config.toml
head_dim = 128
positions = "learned+rope"
init_std_qkv = 0.0259
init_std_down = 0.00551
optimizer = "adamw"
weight_decay = 0.24
lr_head = 0.00983
schedule = "wsd"
decay_fraction = 0.555
decay_shape = "sqrt"
MLP neurons of a small language model. Each row is named by its layer, matrix (down: output weights) and neuron, and shows model dimensions 416-511. Each number is 128 + 32 x the weight over its row's rms, rounded and kept within 0 to 255. Numbers have three digits each.
After each neuron's rows, "fires before" lists the tokens most often just after its 100 highest values on Wikipedia text that the model never trained on.

L4.down706:198152140122136139093110141082109229152131164135135146099141168102108160164195141082152106119090093193126085150067050092151082197071096124077137201103139075155059090169141086157134144146127121165122190132118117137128147112183102106135136154125126092090140180112171148114093169105171135144
fires before: " |", " of"

L4.down1382:096113118201135135123162116105099105094089102078149122106150129181175133136103134113119180121133138118155180120073154128111134148120134146203125138079085121123110133107131147116083118140151068098066068149049068083135091096128121142107109101162082159190121104149119104095064156165128157135
fires before: " |", ";", " the"

L4.down1410:084087163157133087156137146140098153158124177157163175136075113126148102112156159137154093177095088096116086140154116153137082145158110125105125088146095076134178112145139117177127148106130149135111113146109053134146090066138153122106165094110074133174119141127118122150083152128199117109
fires before: " as", " the", " a", " to", " for", " Marie"

L4.down1295:131106129188100180098130099166150085136144149107126180085097172114162230120187105097159192142119168185083157125131125153103112120109128130107136121140112154125168143121133092058206148138149159146119112141103091130114123116081186105191139087098102101118122121166119118077122200151098160140
fires before: " to", " in", " for", ",", " on"

L4.down276:163114096098122135125142123131139131126118123142113070112128118111126122122144137114106089143135120152110130165118133157139140080124126104255120149107165133128141125154110134138202121160111113128121077137129116155151119114110132136127121120106124105135124164137127120147118150134061124126
fires before: "\n"

L4.down1151:089118195083150108097178120188132130118157100088152094051137129089151122130141164132110074156155150162149100184218114171075155093087152122086116138146144134193112115145133163105128137152118085090194149069153086143166123127101168170133119140104057131127069139161074129155150107128166161127
fires before: "s", " |"

L4.down1959:082115139079176164128128104147102129118135099103156139079081131091147125184135094114084201107166148117175152153125169124119077097129108048233144085175103082094131141128145126077097129180101122107157164152142146169120139111137141165174107101122126133170124097140097099116139115102097118107
fires before: " |", " 3", " 2"

L4.down704:158088155076168126158115119110148105143133138091124156180187101135122136159135135146100166120145180161080104089138151160093141118127111088255169157125144134149145127157141162161158085095161111139136136185132087094096147103138153111119125104125167143138143122128183083136120128151069085145
fires before: "\n", ","

L4.down581:093124146121169116112162179091124096136061180103135135067145137143139183104136156101138097123140146104124125097136112161183155133145112079000143162142128152137127065075125072163169181130142126122125108100164019122112130129112072091093165179178143127202188037168189088138066164105105057106
fires before: " |", ",", " and", ":", "."

L4.down2627:130135126133129143130129196148193067198127165148164111137064162120125167056114080074137162103155093131078129172139133127100116142107089108088086153109092118169135137240104151147091103090113123102169110111131123166150134123107128096083105125123162147102121076157073187119212050122171152132
fires before: " |", " /", ";", " in"

L4.down606:132120119112122148138143130144149124123139117075112115139132130136143138125135150128130116148125142134117112138142103125137106116113136127255130145136138117124130120137105126147128133148122107127114124136121115123129132113147105137133108116121119128132126124127130134122115128136109125119
fires before: "\n"

L4.down460:093120118129183093133157109156134128134123169140149142069104108067116123191137122118127098133104085128123081116088105161072135145152084118151143141170168176105111124127153155168113093100148145077091142106135116127139158114117120134095142119162142102177127128044133136169128179102094124182
fires before: " |", ")"

L4.down1924:159127127151144096083146155106157118085107108157097135093134108122156153091168145100095163100131125127142199087098169127174082128124146150255123103176098100096142146154115143093126168141174172116119119121117114084085190063131147076116100116095071110077156120146128123100114134115118131149
fires before: "|", "\n"

L4.down2969:157126136145144178098079059128126142135135158125096163129115174065125090170156153182107125135093169178116127150151128113142068126141163087121064102169164105116093103166109141162163102156118100116128134184207159125090188148178190149124119191116162130149060160093106096133157124079075065157
fires before: "\n", ".", " in", " over", " for", "s"

L4.down800:121144110115139097146041073099149104129126118091146113114061132087136120169153159129134118129113039114131131127071061185137149141076107183144128155110090098085128125142107103077143159095173144153125128089123125123135077126216115109167151147142124165114135156135146138121136138128092115118
fires before: " |", "BPI", "The", " HUN"

L4.down1101:101153175162125117112178088111143084177161120191120109134034168093168109141149088077108158157141126165073141196146154130123143155086183127053113209227147147134060112116123110111111160132164147108114103159116181141099144158154152095119125111101149117133135134083092102124108135123067106130
fires before: "s", "t", "form"

L4.down809:124120180132168117143119125168165120087074132107132104172103101151086173142170119115070158077142067119099096127082122146154112116110122087255198150144121082068104136133063145132156106118119052048157129153158132139170172110157131142142116119077132143134080114096136098092154118149074113149
fires before: "\n", "s"

L4.down603:173082142110055133109138105142107144125147160109148119066119180117155121101136124130166118132104163119136125159213105075138123108134034098093117161109083164125135143061058091078158152157129206156134134112152155138080139126121139184145169177112127105105089171139192075116140116158096085156
fires before: "\n", " "

L4.down2383:143133081122141082120171183166099119078119115157129172072109167157169112135161173135117119129194077136160114153123109180120177137085143174052134057164154140141097137145114082178121119080142085185096148143060129158106076137103140086169102168071126114154157096057156159188087102161132155157
fires before: " |", ".", " p", ":"

L4.down2129:150131123109150146171113142096135131115137127143100103118099175124148170129157084180100142116106179131127137153129160137126156120111113128240126126175157142097104102098187133113155088134117106092121133116143173211150203111146100124122170104117161107126162152123105175057172172092103184101
fires before: " 0", " ", " 1"

L4.down1690:080178134144186113115109138133100113151171116117075127187132136130161120157148164075118064078117132128186092134139152182142100105135128118121060140125107151127138108128167138178114139135115163104068111122125173154075153154145163164148140163116095135178187118170123123150132105092141106037
fires before: "\n", ",", " |"

L4.down2762:130039115098129191104116147164073132073141151138150113124145164073152117077156115146125107148074133132136121123121150183117093146111085084099139149067132107134165129070133119110164204126130128164154110126150105099133121118112162108125144118162158101104070100137170126121129150149097103125
fires before: "\n", " q", " "

L4.down2690:111125156124178128167147171156149147175146086084102106101095112144129205122233078134137123100121167153074118136107137102133073093105091166252147104092098140123105141079166162114142085136088155164134134127126133103099141159168136079111157160102177123123156111124136112118144110142131214078
fires before: "\n", "-", "===", "The"

L4.down1724:137115131133129135138135114139137115119132136107128135110141139131133131138129149129120123122129123121115126128124129130126134115120127114255128138126119131127122136131123151121127118131137126144139127117128128102133133119122126114126127119127118140138136119105117137116118127127109137141
fires before: "\n"

L4.down355:118163118127117156117125128095144136132127141139124118129149144144127103148131140124139135089130118167149119163134106125115144107127129121255129126128152136126111154141102122130116139116130110157105088114133116123123124125119130137111078093117122115123143148118141128111129119115120115125
fires before: "\n"

L4.down935:125180095110134157145164101106115123153185150187084127107101137177143101150104134143095133153078121192140173144134136160144140134134156130255139148151153129175144126118166136155161126112096157137131096077087125151164092168143079095110096167123108138155108174161068153188082122149133119133
fires before: "\n", ",", "=="

L4.down822:079099129111151092114144103171142087134152146149072153137142139183149150121113123135074174209121149130083137098154074130116121154131129124201070187140139146124119150077147129129124113025196137109134172153152153105085071150048099111147159096104173127134182076124118184082114134090101093126
fires before: "\n", "|", "ed", " ", " Succeed", "-"

L4.down2346:145115144170172134140071107200094103130072120135094095100090098144122160104115117124076126117107117177163162178177173114149158165104126148083079108187095076139146148111175115183103187159157129104118157177096077151167071139144123156188165110149141139102116159148088130096057134145113114067
fires before: " ", " 0", " |", " Round", " —", "th"

L4.down1380:115128120113129144120138133111098105111129144141124125131131103110157064161137100095141124130138122113142129112105102123121106127129158118255133133153129082126106116106129154134161142153108131105138141118146142105083135117114147128124119096095154091150115109141138121133120098131077111106
fires before: "\n"

L4.down366:145170135148117164152100117165135109147138156130127152092073116168133140161057158050127076172101109192109127127149098187168098093163181061163135094064150145125195160148129079118175103081112153126138113138159142116179141159104128062115118088115146088096145083214130151090089182114095104131
fires before: " the", " /", ":"

L4.down1549:096171071078110154104124150088137103100188116107132107104094128123100132166132156105132138098148099168151129122150080096153172142076155161157119168116073154172158129142139094131141124108142133136125164149146115111172146138146168177141117138113132143131179156160128133127144173122122095110
fires before: "\n", " -", " –", " |", ","

L4.down761:113143118091125152128136108129145090115134121074132095140127101129149127137148117122133129121153154146131115110154102131148126105121143120255131129150144121098113112141094105171100111161143109118109122120126137110132132124120150143129113103113136100140145139124132098117125138155116137123
fires before: "\n"

L4.down655:143113084119160103100100114151175184104065101140149115107136136115156134102109135107209168097134118123139088138127112127149147074129063144056036120127100093133133157175132070169156132109138097117147107124121121164103123137128165142105105203083113131135138165079140152134125093168170070111
fires before: " |", " of"

L4.down1903:150119144156151115085089154078117106147163074175149082041135129169136174154114015108157144158079091123124111202127200143094129113142137156087079095152203113142196227121125170096144104124172130157096136136126100121123198147085164122175128142094139142137110125140148138073107112149160099125
fires before: "==", " of", " and", " ==", " life"

L4.down1173:081115147122161122137120135126105114113154169098102116095114095147133116126125061134119172140126126138129152175128135097172115157153125132187118129137077159097120150079118159120138113135100141123137144140178115162117093110169122145147174154165172133078103134154127153124112130119071110118
fires before: "\n", " ", " 0", " 12"

L4.down718:092136147085088123164136081139157074142088160122094111179130118120086072148153114113157184103075123140148150164093115086136160127086185197255112184148160155157166106125118130191121126113159141165105101102140164201149147139210148116098130110113161184168145130160085172133149075086124147150
fires before: " |", ")", "\n", "i"

L4.down2093:112153132139132176123146117126148135142122131136112108123147119123123139131106153139142124110128130135137122158123098111111123117123139114255118129125139139124121155122097129097116130132128125142112105102141090095124133118125146138131084108141119123131129155129138134125130135125116124127
fires before: "\n"

L4.down2452:151125144126158138166125143103154100158092123157164140137088115151137145085141081132136147130118132106126079082143144145074118140141130118151117117154129133082074131101148135120119156091117174099121125108158122127083156092125139165114097163129208121086100079126133077073164166163123137108
fires before: " the"

L4.down1767:088084146102077160160100146132152123127125110051124109153106113150139111096097097112163152111145137118096106149129141107096154138111132142255132096090138129124145162129108172127148107126149106123122151138100113047124143077143123111112149147116150106132142114131130103108137150135087121111
fires before: "\n", " the"

L4.down240:154132128107157136136138075126154130140153150055127115112179117172135124117132095110144127141139089080149075136158165153125081112156139116255129158178106078117142111118130146125153082136124131158117157135109111100180136096145084169108148111127133103075109096120144073137194162136124088108
fires before: "\n", "==", "===", " American"

L4.down369:145149099116180089120088124101087103182130102134085130160140196066183161171152166094123182113132125060139098128066132102196115183135118175175101131160140137121118126113134124127154126085161114137124163150148128128149122100110146126181131150167110140100060061103183123165196139148102144111
fires before: " |", " \""

L4.down3061:137074137131155117158116137118148098127141102102147175139152169136140143120145196105115115189130151153116133171179119135082092138119156113255136145128118141141107115116149116163079141128132128111158107137150109164087104127111088113109141145117086139117144082112092158112102128128125129111
fires before: "\n", "-"

L4.down2207:127105121089155116130107121138141125126120165058110118136135127143115161135156164117112121127108113140131093118142100126155153126108124150255137151126117116091122154146141113135142139163133146139108149151164109163120139112133106136100121136114120146114137097110109139120109122154098128168
fires before: "\n"

L4.down1722:158132135136104108125106158084084124075128149097140126140124155114139137131109136176090066146127121118107166138111159139191117090140071147255150069177070115086151141094123106117140027177143188157143161138147166132121156090107139112170169117172175106129128124150127131118152126157148163124
fires before: "\n", " ", " |"

L4.down2724:128147148119125105098101141160164118125143114079132077132132111161104139115151136177131123164125141138064089135202167119136130113158135114255125131093119093100166179098130136109122108138154164116143126172177137108128118106164133125100176109137135125139124102157087137121094140143145118095
fires before: "\n"

L4.down396:107125126075158098084148057136136106107098136068083093120127103199132089143121105159106110116087117178141138102147131145100129175062103079152099101187185070104098111168111112141099135082182072062088077077143077167134139132128188159157158158145105125087126152106108147157132150146096119086
fires before: "\n", "---|---|---|---|", " |"

L4.down1717:120128118076147184101184135082174129108148105113191136161148163076128143150130133150133150161054095124065059095162054155079156148115171157083132130157141121154165148160104156106124060151127133119102135075103136134065184104151103129104178157137154140129099112132126168189203134105177037170
fires before: " |"

L4.down2849:137183150138081120175120182107085139125119090101198100126206097079170147096092123170133159156124173095134083150134085136154104154114181160049119151165136105068126141098101061117113087130094149121164132080101143136183107114103103135183078117141169119127139113140140090159141130105108097140
fires before: " |", ";", ":"

L4.down328:139150159115107092136208126113105147134176140153127138101126145107119199171087132140085125134126166166139149109133101129120117105156142072171161112149167122094122116079100034142128179124128186082168117156126093158141102079192118067090125123074125119143149138135147143083130130095199087152
fires before: "\n", " ", " 0"

L4.down2870:127092108184117088200093140159116095094139157115151130131082137157181108173114138079092087172161147148152078124101173162086158108168101153153102135169097120124118134126117156124116147155167176157138093094130106122061128143120151114145177100171126095096092074132109193155125133080130100144
fires before: " |"

L4.down1754:147090111129095142144156177136091144102079103052132045078125113168077115094127132127121072158116140167141128181166073152134083112135113145151163148097090156110170108169086165138170116123216116133127121106196082111059148143145169216152211155104101112104122108120062146122180146152126124116
fires before: " |"

L4.down2869:126151120122127150144142116124166124147140134124124099121141148150115137139115158149118122136142123111115116143145115124132097102098138116255106119136134137138104150126115117146132136151126124140125106149109088125134134128122119119128099132129129097121124126139149146130143141148091145112
fires before: "\n"

L4.down1417:106100167157170159118139167069159170110096113143160170069097107113107109156108126145115099079098139215070097146115121172081143125116144149134110066134148098101096134113100108065170110083094138109113108151152120166083109124105127094079160091140103106059140057134150179165076128111120127161
fires before: " States", " Kingdom", " W"

L4.down417:124133127116135151103105123104158179112121127153122158080087136164113133118114113107162155138183092126153075158144119149165079093118099110173082114148109056169143184179106137150108097111071091158132111161147164086120125187056154111133139123128140134118099138170097160099119158154130130100
fires before: " of", " for", " and", " in", ",", " who"

L4.down999:109153173130120111169051131153112118114108145109010084151158157062077145067113080099133133159141080148165080080103104086138163188123142132156130125152193103151137112148088118136123160115089059110132093149091126153131147148109127104144111164154050106135080140123131113084113072076140103135
fires before: " |", ":"

L4.down2918:141108120145131145127094114108126129089116102119184153140145151143116117159137133119114096140109140106134101189132146092114113152113145139255126140137136164095149112095141148092108088161140161068148083199088106117166148137102076145135095115113132134108119147109114099141175144113137094088
fires before: "\n"

L4.down1592:106167153096101126100103128141149095150131140038164169139146147136209185156210075105148162130156160154099116122130087114130153073181169091227171131133178148067123137142104118134137160178129125090171134135162125141080139153086151089120162125113135100127088138158133104110127107085089131133
fires before: "\n"

L4.down2193:078096134116136090124155093101101107132090110082150160125162082156199144093143109135116146104109114157149131108144150155125141098058142164255127152114129096124088133136105178176099119148079178110098135124148132117176148106104131114085098173124100103166065157102077123132117159125123138126
fires before: "\n"

L4.down2964:196120091109115061149140070106113065102191172140090140151120184094114077130079145130072149097095101089132118115094140177143136136161155155143111095130098124126185117121137071091159149154122160165103129138138130115175125159132138060119146121085124151158171123137119133142074138117136167089
fires before: " the", " a", " well", " he", " an"

L4.down3067:119127129133121122150153078122150107136133145112128116127125131138112114148125150145141121109124118134137104135130112133098100122110135162255117154124153104129103129133116123145126130139112114123135112152140142132123143127131120113103109111136128122129139110119135124109127127142111124123
fires before: "\n"

L4.down2684:128086123165104128150205135115148140164170148178126219048161125158098120125125132167095141153107083127111133085137143173103181136128173122129116136143141079154106175164057108127067129119137140145158141128098162134115162099119111079099071172171158163089131152077150141104146168121170069138
fires before: " |", " ", " W", " –"

L4.down2626:111115127111139139138153126114167128135156095100088109124144115138153132142097158135144146123116156124145151144174129122111121073131133130255131113141131127113140120072115128103143146131125149106142092141136128120098170134120130137128115121103126144145151122108117148121143119125096122138
fires before: "\n"

L4.down690:112075155131102135145125120158094088089166160146134100086115184129141114090139126136122138167139115134179163144183182104118131164134080078147146109166162179134157151110106112101141145120171159075149112129172083183092125174128124124179213153080158094164080182164160142083107122137147127149
fires before: "\n"

L4.down2490:099124075143145174153118091121127092117111128155152123112157139129151178145111103077127133136113120112138165153111108133102090123151124166255121107127106177092120097126086132146145149111085135113109141160111058040128152145111092157145118126122129145123173144085142120091123149156111156150
fires before: "\n", "-", " |"

L4.down2528:071118142142116103150168136129115104169110091186195205178128160169114145136176135145156121166155151117111072104206137177073189145228129117098117161187173119132124146132102139110107155116128140079130174114146171117098114182105116078147132138066110131147135111115101146122107121172124105132
fires before: " |", " ", " Goals"

L4.down1006:160170112142068125089093077128148142129114124138138140110077111115156109137189111096161115111126163138092105136148086128138068090111145063163127123165074103054117156150104192078146110085133187117174105102100135133090150144084094110178128083060133180153153086127127090100127140124083109123
fires before: "\n", " "

L4.down727:143052147170148115088092131105088111115161152145159126149130153147083159112146080149164110087113063149150147120148149114156119095079070149155114098174081178114184121106122104073132127101147178107166130117209079182090140068141092136113190129113153084067111122228137119105082154201157144166
fires before: "\n", " "

L4.down2524:122151115130128173117152127115135125150134128101090124121135140143117127123140152110103107116123143164137131132126114115126131122133135114255124121133140142129117132131121124109130102115139116165117091110125112130129118128126135124138069115142123129137140161132124144134148145114083134138
fires before: "\n", " C"

L4.down2372:106094143063167094145163106169143078140124150070171162088086177128142123124146182130104113201161124126130167086141152131117046137191128074201153124125160175191136103119120148132155131159159203127153159130092203103064083186094132115105131123157114117145093070125108123071066117146090140123
fires before: "\n", "-", "|"

L4.down1452:113135124128154119171122142104125153157100120121149138195104156152159108168109123104134152131128148170155115092094150124149152104152137130255135097138163143144151143108125114145190117114114123171111155182106156136118143093107106128116100108099159141170112163131097118132143078102097124149
fires before: "\n", " that"

L4.down2535:164136132121144145115142105112087108147091096128086164177114115147108197194133104105208158056149105177135115107160134067115093115130130151105161132150145150086109115195135096074091157133124119118125137114178071185110136106080125124132177106133120095130108143192147105080118113102132136161
fires before: "\n", " +", " ", " United", " Julius"

L4.down3044:155157166157094160129175110124127147123158086081147143090129135118116113190120121107107090152131161181094122116158114124154138058155160124255157123130151139110152145160105165149159072160119142095163089153143134138128153145193133108143118139137147142140179137125144116134103175111087100079
fires before: "\n"

L4.down8:141136114108124138113130116152133116102120137120140136151139125099126149132135174108101128142142122147113133150153102130134150122113157105255126123146130122133130152144134111128119134133123121136102094125125116105128138129097122125094107132134128127143131159122131150104129134141101151131
fires before: "\n", "-"

L4.down2160:090160146081158120113149132115096096056107081122166156079113121072154121174190115083109099128113151125121169139112158115151125201174107083212152069188171144109138133127138153089144066176101160171096145128143147125131143096127086139180122105132194093120160097108144096100098163104161088103
fires before: " |", "|", "\n", ";"

L4.down408:122157141139086140115169113175125158135107120162080110174116144084116106173159131113128124160113194178080136171122081131134104096089074157121123169140100080150139135112175118106139157111137115139136093155162118113085173124139147131158178196046126146183135153125082139107098133139078078143
fires before: ",", "\n", "/", " in", " is", ")"

L4.down1379:131152121142125145134144105127132127135124136112110112141151122141118148121118163119129118118127133148143134149133117124135120114113150123255111136119144144115126119122114120096129138130130100141107116112121109106124123119118121138129096121154125123127133156137137143130136153122095133129
fires before: "\n"

L4.down1997:115087079143177141072120124094109113126107122102150110150095203105087157142158088177076128104136144153121099107088136148134136149083150126148178193056046102123160104130165125192107154150142145177081100093130093156137140162120132158156183134163166111140140112099127170160101119156146139154
fires before: "s"

L4.down2843:167070056162118168104153098152143112158114157139130137091137129080139020128135123209149130121137130102126165167176103107106163162190113150121188110139172170147148092121162104163105145162167156096119121087163141144172152164146178113147131096143129176092103116111149106144159127116122160149
fires before: " |", "\n", " 0", " million"

L4.down906:127149092142123119113154137151122089080173147090056155173172152181105134123170166103164140181145105143108121085127131161136158095182157061128113137135111161047186127143127163133082199119141145111178157154115151136105138077106150187142160121142137110147146173159140143109085179164144087165
fires before: "\n", " 8", " +", " 5", " 6", " "

L4.down266:088110120122151128166141147145092099125117066126145114185135131098161077161119111150132102133142200076144125150115205183099138143124141126178085105180070151112099152103129139170081110124158170171118097102178120058113100161090157077171147125080177147119095147091104131138172063152159088135
fires before: " |"

L4.down790:095093120126161112145130149139122124105142119084144094143109072119136075138103113158145132174141137120127113095100150142161069149133139136255107114111092095164064126083149165181134070098122057091163143180113125081101160100130141106158136086147186129104137087067151081152145148157080105107
fires before: "\n", " ", "|", " |"

L4.down15:159064153099147137093053176108145186147156142045144112155188145140150110151143121147132161155054045144185066103146084127094134116114162155188151078140139109127168121097111143161179104153061131109130171108157108178145185155153077183126121155124125161149089134172118090154135103164077132139
fires before: "\n", " –", ":"

L4.down2531:105149126176158093101148142169133102159148178139122181140148149091137118138166145137110083163109061192161184160148155094110086121188110156179112122116099126131085082144138106144172110109107085136151088158104197110049115118147170130156138136150157122111131139124112131163128128079092139123
fires before: "s"

L4.down128:138127193159101092110144139105089177127127205128161131078115130145104158104101113180180111141094129153162153184165191111169142109090045131127141120105176087173169146163105114137081113127098104101131124147165089147095181018175050136131173138142140095109097132126108111173118199096062123152
fires before: " ", " |"

L4.down2764:123160142138114166124134106114145132122129144136114115127161112126116134134123155121139134104127129177142125157134127113114159106132131133255115155127146128140120129129095128114121142141138112165115109102116118109118124118115145154123075131134119136139145149114147142140140140127114146138
fires before: "\n"

L4.down1402:131128112209089164140152093103076108115143143137174210066113099131183119179159073197100120114096115079136086151137160138102089137165122082171072153159096125091126117084054143115125174101185104112179178150095084143064078155153176142106083164081124094176145069133161114113075189073139121160
fires before: " |", ",", "==", " "

L4.down1470:059131162125096145093108202122071052103042136121093108097151155228177141121161145109152109182143128171159150120165100151067125115083156096036163147129084117195099184107108125087096145123145197135082079128073152131137125132099119097125151133118144106179142103168169196077137139133130126112
fires before: " the", " of", " with"

L4.down1676:126063109126162135162104117106127088121120171117156095104139137102088182085099133175104148148156184088121156160152116117134096141158103122150073115137126161163220085081072149098138114095101125151085121140140100180122124147123174132178177092098152164110127172200136102187065105219113135141
fires before: "\n", " 0"

L4.down2614:190139085117083167123108146151120106088104158136136160129096128106148136105098090179185072110139128139075146134106074140158162149055146155079138095067104109096120114152168041119158178132109102161112088166137136143139186143131109123160151103130131214157139130117125198116085148127101139095
fires before: " of", " for", "S", "s", " in"

L4.down308:110117133124199134152056145185112085163120142108114108151155121118117202131089127063142120170158159184105101149162158172114150187154095155073118144119186135147127140130137139128116137119149114151165157121146139139107157101104149178153079114116127119119112136156114152152121121101101095134
fires before: " |"

L4.down2447:048137153124120126137085123183124130072129140108057115173113130136157087127154076166133128094113095119162120127108148170129136120092076102108139165082127143075110117127100107126116125208123195068114156152086135147108141043124145098083100174090139151115096156158115074174132166135092143139
fires before: "\n", "---|---|---|---|"

L4.down208:163144104104103089118127089134084151141224164146112122129110109160097145129076110123120145111128172161172118146116089127191053190116139148255156131107179070121121148156136193143149114142168103199163093134134205129120168148101104087132108122111148121130110134122124145140124135137029146181
fires before: "\n", "-"

L4.down1260:143111099121148141158133101079064091096160125071143140168109141074145120146120173064060058145116170135077125150162132129138116166145137103255149159137108106107154174155154146142159131141142159181049127086127156146116110139146040137106148082107163145121178163164095143069086109113076176132
fires before: "\n"

L4.down3015:141144126113144156149130137124137133126142129101117102137146136125119143121126142128136122104122133149119120146132108139140107120128134140255113134124129123137133146133115112144140128144127122135116107120116133116123127121123106135121095113107123122136124127116135124143113133139087141120
fires before: "\n"

L4.down65:113069155107134116135125175133148146126090155099141159089156125105111117157149124124105155076108083138126122145153161138083096134140139155255160106119072159071142128086133125165143126127103168095097096111158123097106134164144155182184200102144178180099097112134149076145157123153113161109
fires before: " |", "\n", ";", ",", "."

L4.down1673:146167112119180113147063148141128110130075099123216162154146164137168158110167131097145159115145143166152118119175160157105095105124173143155111079123115130099169101156129109092102099124171110097167155141143122124128086153103179170136119165102126146188046083153152107154195110093096130174
fires before: " |", ";"

L4.down1296:186079111119124095101156106132102117170112144164147130115120145088132159125111146123106089153145096145118150160156111124079163155120067141099147082188160142132102097143140165137060094111133097131101122097157131150140122153134144179089133135060160121113096130125140115068140108119205101177
fires before: " |", " name", " W", " Team", " \"", " Title"